{"n_head": 6, "vocab_size": 8192, "positions": "rope", "rope_base": 10000.0, "bias": "none", "init_std_up": 0.0384, "optimizer": "muon", "lr": 0.00447, "lr_mult_up": 0.838, "beta1": 0.93, "warmup_steps": 0, "batch_tokens": 131072, "seq_len": 1024, "steps": 6872}
MLP neurons of a small language model. Each row is named by its layer, matrix (gate and up: input weights) and neuron, and shows model dimensions 128-223. Each number is 128 + 24 x the weight over its row's rms, rounded and kept within 0 to 255. Numbers have three digits each. A neuron's up and down rows have the sign that makes its largest values positive.
After each neuron's rows, "fires on" lists the tokens most often at its 100 highest values on Wikipedia text that the model never trained on; "fires in" lists the words (lower case) most often at its 100 highest values on Wikipedia text that the model never trained on.

L7.gate596:140075151142139131127181164105146124106141127112175159108153158137115143113099096136145126117125119126165156103120111135092103145149113088124149110112166124129126125113080146103176129097156133113141121085172105107095116125134146119139127120141126129164172158150154104147105116094091132113
L7.up596:144096114117100177137144137090137133113137147088144125151159130124134129090105081138112129103127096139144130155143156135116137094126130097085110085128141160099115120143114136147147154115128125122134143120161078108155109106160092085150102106168117114151139090140121107142143148114119080124
fires on: " and", " to", " in", " who", " that"
fires in: "and", "to", "in", "who", "that"

L4.gate799:138119088091145159147113116121115151088090132140105159156156146146117141103141139147123136068128128179157112122116155138133106099148066078132134118153118145100129136145087125133143135157142129092107146150099091133114108116143147109104106167139130088148132107139126096136140114151101121154
L4.up799:151091097111106133099154147085148137156115116096154126115129133100139136163144122113142136121166133129169167099127142152100169071117151173172112124089121135119156119133103135115106121115189152102153131145137123118152107123125140154122139136141156125115117128138089119111182129080103130141
fires on: " or", " any", "gal", "gar"
fires in: "or", "any", "megalodon", "first"

L9.gate820:107141125132121124094135148140132127147138136132149159113124171100105077102108096117099132147107132121164163103117126137155140153130129105139128125131153104120140169109098124112152124151156142130149135109111085092118117106175135126099149101097129132176172110127092160120081118120145125148
L9.up820:124132118115105134151127097160132127138139127160129115121123124126125143086100135117107144096154141156118093128105126165129132115122125096189088072144168196136158164157139171093157122115150173130129114130080152168091124118135077123106066102103124124130140157108122102134118166124140110141
fires on: " as", " a", " the"
fires in: "as", "a", "the"

L2.gate231:146123135112135145127193146132109088142109142121139129154106110117137133135158145130125139135151144140122121158165112121156175122107143105125123112073132151123129127145136106083114154157135105135120124132155155138165119133135106131115143106123192158153095162155150168108067133174115117128
L2.up231:120106114159157134137091096135128109163190152129158148140119157131104119107175180137103146118143104119118121119108172117169152135118094105098127127144145126145128124138187058103109148155134134164087124114157137099155116108144147145135134166111138155175152160154102133147116110156135128160
fires on: " Team", " Tour", "ga", " Special", " Ut", " Single"
fires in: "team", "tour", "vegas", "special", "club"

L7.gate473:117120067126103143134140080120115170144097117107125119113160184158092114118097104146121105111161133112108128101119116091119093143144134134079089144150113142118089159105109143175110137075146171148119134110117125103150103130125144141107145111150106118124130108131128108088146094149097082127
L7.up473:091093080088116102094118145141118132131123112127161135123138180078103133116117115097092091139146124099123115118089133133111117132101119138111118101123102108139120111115128161139129142112151129133101149122108128099132140178127135127092110152126100118134134150097166153128093125147108144091
fires on: " of", " from", " with"
fires in: "of", "from", "under", "with"

L2.gate576:092142125135135104152091125142148113133118149137110136140155124130136140139125168144111154107128117128142093125087088153123155145107123091132070098095112165122134113095100135139089102154104109131085134109176153095158095137123150066145113162099113109104096122180117136164100117130122132112
L2.up576:098072115124143101146146107153111136091141130131156158116159132178088135163149101136135146169138123112091135124091125117111166103088116145152159121155126115126131120084160120144120145120140134140143181156120105181122118079152126127110146152132096185166147106146120130122189129120131103139
fires on: " national", " political", " economic", "ic", " financial", " cultural"
fires in: "national", "political", "economic", "civic", "financial", "nationality"

L9.gate1026:127146161149112139160134142119143134202157078138169122161121101164135123110135126138115131129099119110113135117123151120140094103104070130142149120081139158120154163132131106114124187123089132138111109160126102159134130132151142134132175129074125108102138109119125155055154167146091118111
L9.up1026:124150114164137115152123134110148148124138093076158138142156127159109167180125096141132107114154149122065134152118146112124105126070113152148119101124133119143129139145110082110176150134080148144133115137140114111099162098129134146135159142123151084130132121094120150142171095146125137124
fires on: " had", "e", " have"
fires in: "had", "have"

L9.gate364:115135144184153149187075097115114122175147121121131131120134105153113151112169102108095140145124112100114108088145139152075187149123122136129129131111130111094107121137098125106157139148148127155209103152149106118133098134151113099115130100076159184084136103105137131103135139131119127162
L9.up364:087150132114165173146098083144074164167133143140158139145172136119133124123174107137146122125131113153128187121157077136110151116115096111132131119133142088115106115135137122139157138155116117126161114122127093139119096152136148111093168117131126186120117133134123163128134119148130175134
fires on: " has", " had", " have"
fires in: "has", "had", "have"

L7.gate1438:120139120104152142101108101118126152126147118167108126156076143113117177121122141132139114141128160141153135108128144106162155125094089127123101078170123097104126154127133132158178114124126159142178146119148112146105142132143129118088110159164113105104105140143172112079062110110157109156
L7.up1438:136171120111148087103109103130119148132141122167124111134121139116152133099163123090114115110147139138109139128119155166106135104127088095114131086165152163112105153171142141171135140132131141127116123128154105185144110129161161139093088107136109091127141147140094114129093132123142067161
fires on: " as", " than", " like", " time", " because"
fires in: "as", "than", "like", "time", "because"

L4.gate1086:129133111119153114171122138113130123200121108146162134137152141099153127151126123129107103123125127100187121132132130131063133105137161161167137126137086104089116132114154136104152131183103114132172178129165147139139095127130117134137148138134128140155114170133163132061129121115148109155
L4.up1086:118130072064137111170121134168118115159142131120144124149146156170112151138119141150093131137119107126100150126134143157100159082114165121140142106126124150119108128141166132167113145142126093123125121135116130123170143123127146156110155149111135155143115146116227133127152117122187129137
fires on: " of", "c"
fires in: "of"

L7.gate51:125115111122141101148101144115137133134123165143105148118155146154141139137112126132133100143100143131145172144130169137103157096105150128119130120174131099131119133128134113129131116074144141176141163127115151139110139125150143140134127101102163143119153105133062123116114123163167133100
L7.up51:120140150148133156142145118119096151128107131139080137131091112129175108154141132103119144139122147142154095123123126180165106131133098120095103087141147128159100129162137101121134095075151125080113101070088142076141103140161150121142090135124127137128164133111097156139145138106128099132
fires on: " a", " one", " an"
fires in: "a", "one", "an"

L9.gate515:136118132110132103179176127140136111139106140156158142154150116188137118116120180150089087119151156113160131116146127144167197137120153174169118128150128189101123141139140115115142144165110177121144076133141128139107163114119139099141171130091112128120142115172152137094080125141126145147
L9.up515:153134106117132129142144118131186107181125091130128094150143103152155118141162103120084112152102154073155128090128094116108157162087105143158161130121086150146091139188138126116131125132141105114141167103129129137146108129157147144112152151148174096138146132112119140118145143144087126101
fires on: " the", "the"
fires in: "the"

L4.gate1019:132120138108141118100112108105189136184118189120112151098151120135105123141091113143127167133123153124151136145131119147081140115126187132104152074083117116110094139130124130113141111155106076107126159142174131129083118120133174090174121165159149144128124110130122148120186141134150121124
L4.up1019:153091059106115109119133127146116113133147132127118144132114145142101160128103134129128136133078126143131141158115177098117153139144152071083150104096092105126066146147107085144163118115102161145122155156123135099120148106134149147118108141137103166086118141108166154115120136188129070145
fires on: " of", " by"
fires in: "of", "by"

L7.gate1437:139173116095113133121086060125130120146159121127106166169101171160164132157158159139173104128129143099129111143126121109124140106124119102166149120100134134134122095127151119128176096161089170132140101155123115133134149090117116119108165174120113124135144143136126130145130115135133123116
L7.up1437:125150117128176100136090133123142137134142128125107134148140111103183143143154125134126123148097108161146088091136115158091118169130104170124154083084143102152094127121124138132146120117147156150143115146169126119108155160144125122153100148101146106131097159124097133125121108139141118153
fires on: " the", " an", "s", "an"
fires in: "the", "an", "s"

L9.gate1002:132137127080133094168103144184151116131140063125154104140093124155118110130142133109101119105101125121110105134160147129129191092126112122158146134110132134097130131123147084142141142177074162161149163116169108167099129120124144175144117134116116141091165126200133122133107122099117154151
L9.up1002:121149125161126121158111144164142113140113141105137120136129096153143133127151130098112096171078157126121122055155088100117169080093088135173152146125118122094147144104160104148150131182095111125102158107152086115157149156092152153100145091120120111097101128121132139117135131116132126133
fires on: " the"
fires in: "the"

L2.gate253:130115111121135139147112141134131146153079141114114133148118112096093131151139137126131125149137106133128134120152114124082154101148173094096133122134109057107131128134117146108169109105106144144142139126133090106117151154086114151130157123086139112134088143145112151111118141154125123110
L2.up253:119140140157139126121156143136128120108103116108116135126099143147047132090130176115117141115149115139149107113163185119150150190149080063128147135103162104118118111090082105131130123127086122147132110128160094138178136100136135108117108176149144127097134151130120137103107109103131143166
fires on: " if", " When", " because", " while", "y"
fires in: "when", "while", "if", "because", "why"

L9.gate1406:122175116087141111132114122112123167133140095113136119134147129095113120090101109157109113130130149119119118100138117130148138160080130085125093123114143134090107084100106152117143115151136139126138121125090145173118089166159111124101110117128107124122127140139102145094075173081092135121
L9.up1406:120133084110160149129083117077134131150159129158189140109146099083116132137126094108150151159111139143158142098103099089117093120141160136137089139165124145145130142118105157115153102144122183138168159098160117130125180134166115121112104088121103113130148118164127169118106149128157126154
fires on: " in", " as", " like", " In"
fires in: "in", "like", "as"

L9.gate280:127093120129110171158137156107135154129139138143084111152106114137125148151175106172125146128101103090131143144160137136132102131095113143140158155202154145161109132143131122084135103121150089159126173160140141157142114143134104135135133105127151145129120098097073173127067123107159141133
L9.up280:154130126122148114169086130133090122141140124156071098142079154146143117161113133154144135084170110161141145137069119131126137091153126120135143112113133141114121136149117126076109129154143108159141127091106159141164093154142141143135102145125133119074105085155129092156124112140143144137
fires on: " was", " a", " as", "s", " it", " be"
fires in: "was", "a", "as", "s"

L2.gate1509:145154098136092123143135147134113138117141128155139128111167127113160106130143134139112123171107103145138157127110106136142109125148142166111120124134165108105127150154174122129174134155131146140134120075113107118147115141161112103151180118179145107121132116109118106146105127110112126126
L2.up1509:130121129093163121147116106114091143103149165144119129138088130154110171122194139143142114141141125104153169154127144157124107135204142111114124132121155136078103163151156138127129086192142130172146140102130153098198154092126123104159123144107139113166137112113134110118156173143132137114
fires on: " several", " of", " few", "ree", "lic", "n"
fires in: "several", "of", "few", "three", "many", "two"

L2.gate81:113096074133138090139120157132143174096133126112102099112120107115105140134128148115115125112140119137129147094151160137142167144134165132158118094104147131092138103092116169139128126194134125177148086149095080120124128115160124168158138120131095116071146101127153098138146144133126141120
L2.up81:128138081167130114087129120167106124077157150093115126113116145136156114083118119139121168112083125161095155130133122116133160140131115118131165141133129154154128133073137138134137135143119120143155097099127150130105154117122103133131170138067100169089134136144113161170090150099111140140
fires on: " local", " similar", " mer", " Local", " relative", " private"
fires in: "local", "similar", "related", "private", "relative"

L9.gate35:110094147116140144141137138187122136141158137153129124149122141118160117111091107122127167112145103124103162098124099127113148128109136122125132132143128120161141136129127098165157118122118117122158144123142118120148116132155154133158126112078088149123124098123139111106134141085139098118
L9.up35:130102172107132108117138117155097147151139124117159110165139157137154141139144128146124128112140136114089146107078101145135120144127104096113167112108159121130143128134100124132123105112171149097130114087112112140148119112128144133123147185099135141087136105144136146167130148142115170110
fires on: " is", " has", " was", " cho"
fires in: "is", "has", "was"

L2.gate910:117092114149171142153090065161136171153085077123138163143144128144123116149134127164143096130118103115125130143097157123166092129135129097118125099192143099137108154119112142115154146139151133138115093105151139110099137123134083119136112114124155173113131160154119117106106112160116140140
L2.up910:135123092166168126144143145135102079104138112138145118134083117092137101113103145145122158107116110134113146131109118156150134101174102129136128060138157135097153172131145118085135133111112139131145108146093157117165133154102097163144160136099097079150113115128111164113128123129111145136
fires on: " but", " called", " what", " an", " whether", " named"
fires in: "but", "called", "what", "an", "whether", "named"

L2.gate1097:137095124144104184142129159117135167084115117058096081128155166110132119148101085121140131143131124156147124091147116117107100115100131115170105139107114116156096084157133135146156147079151083131109131097137129165104110109150142140121116156125105120081130128121128119124168131106093086160
L2.up1097:172117141178137073107111155108142138130148168110111117120100107152108180147122067163105096114122151145124135140109161108089118135195101129133093110107172103151085118145170112120160131120135122154129068144114119102128124134089050124148107125118191115139116139138173109190072158124111132152
fires on: " to", " and", " until", "eg", "til"
fires in: "to", "until", "and", "ameghino"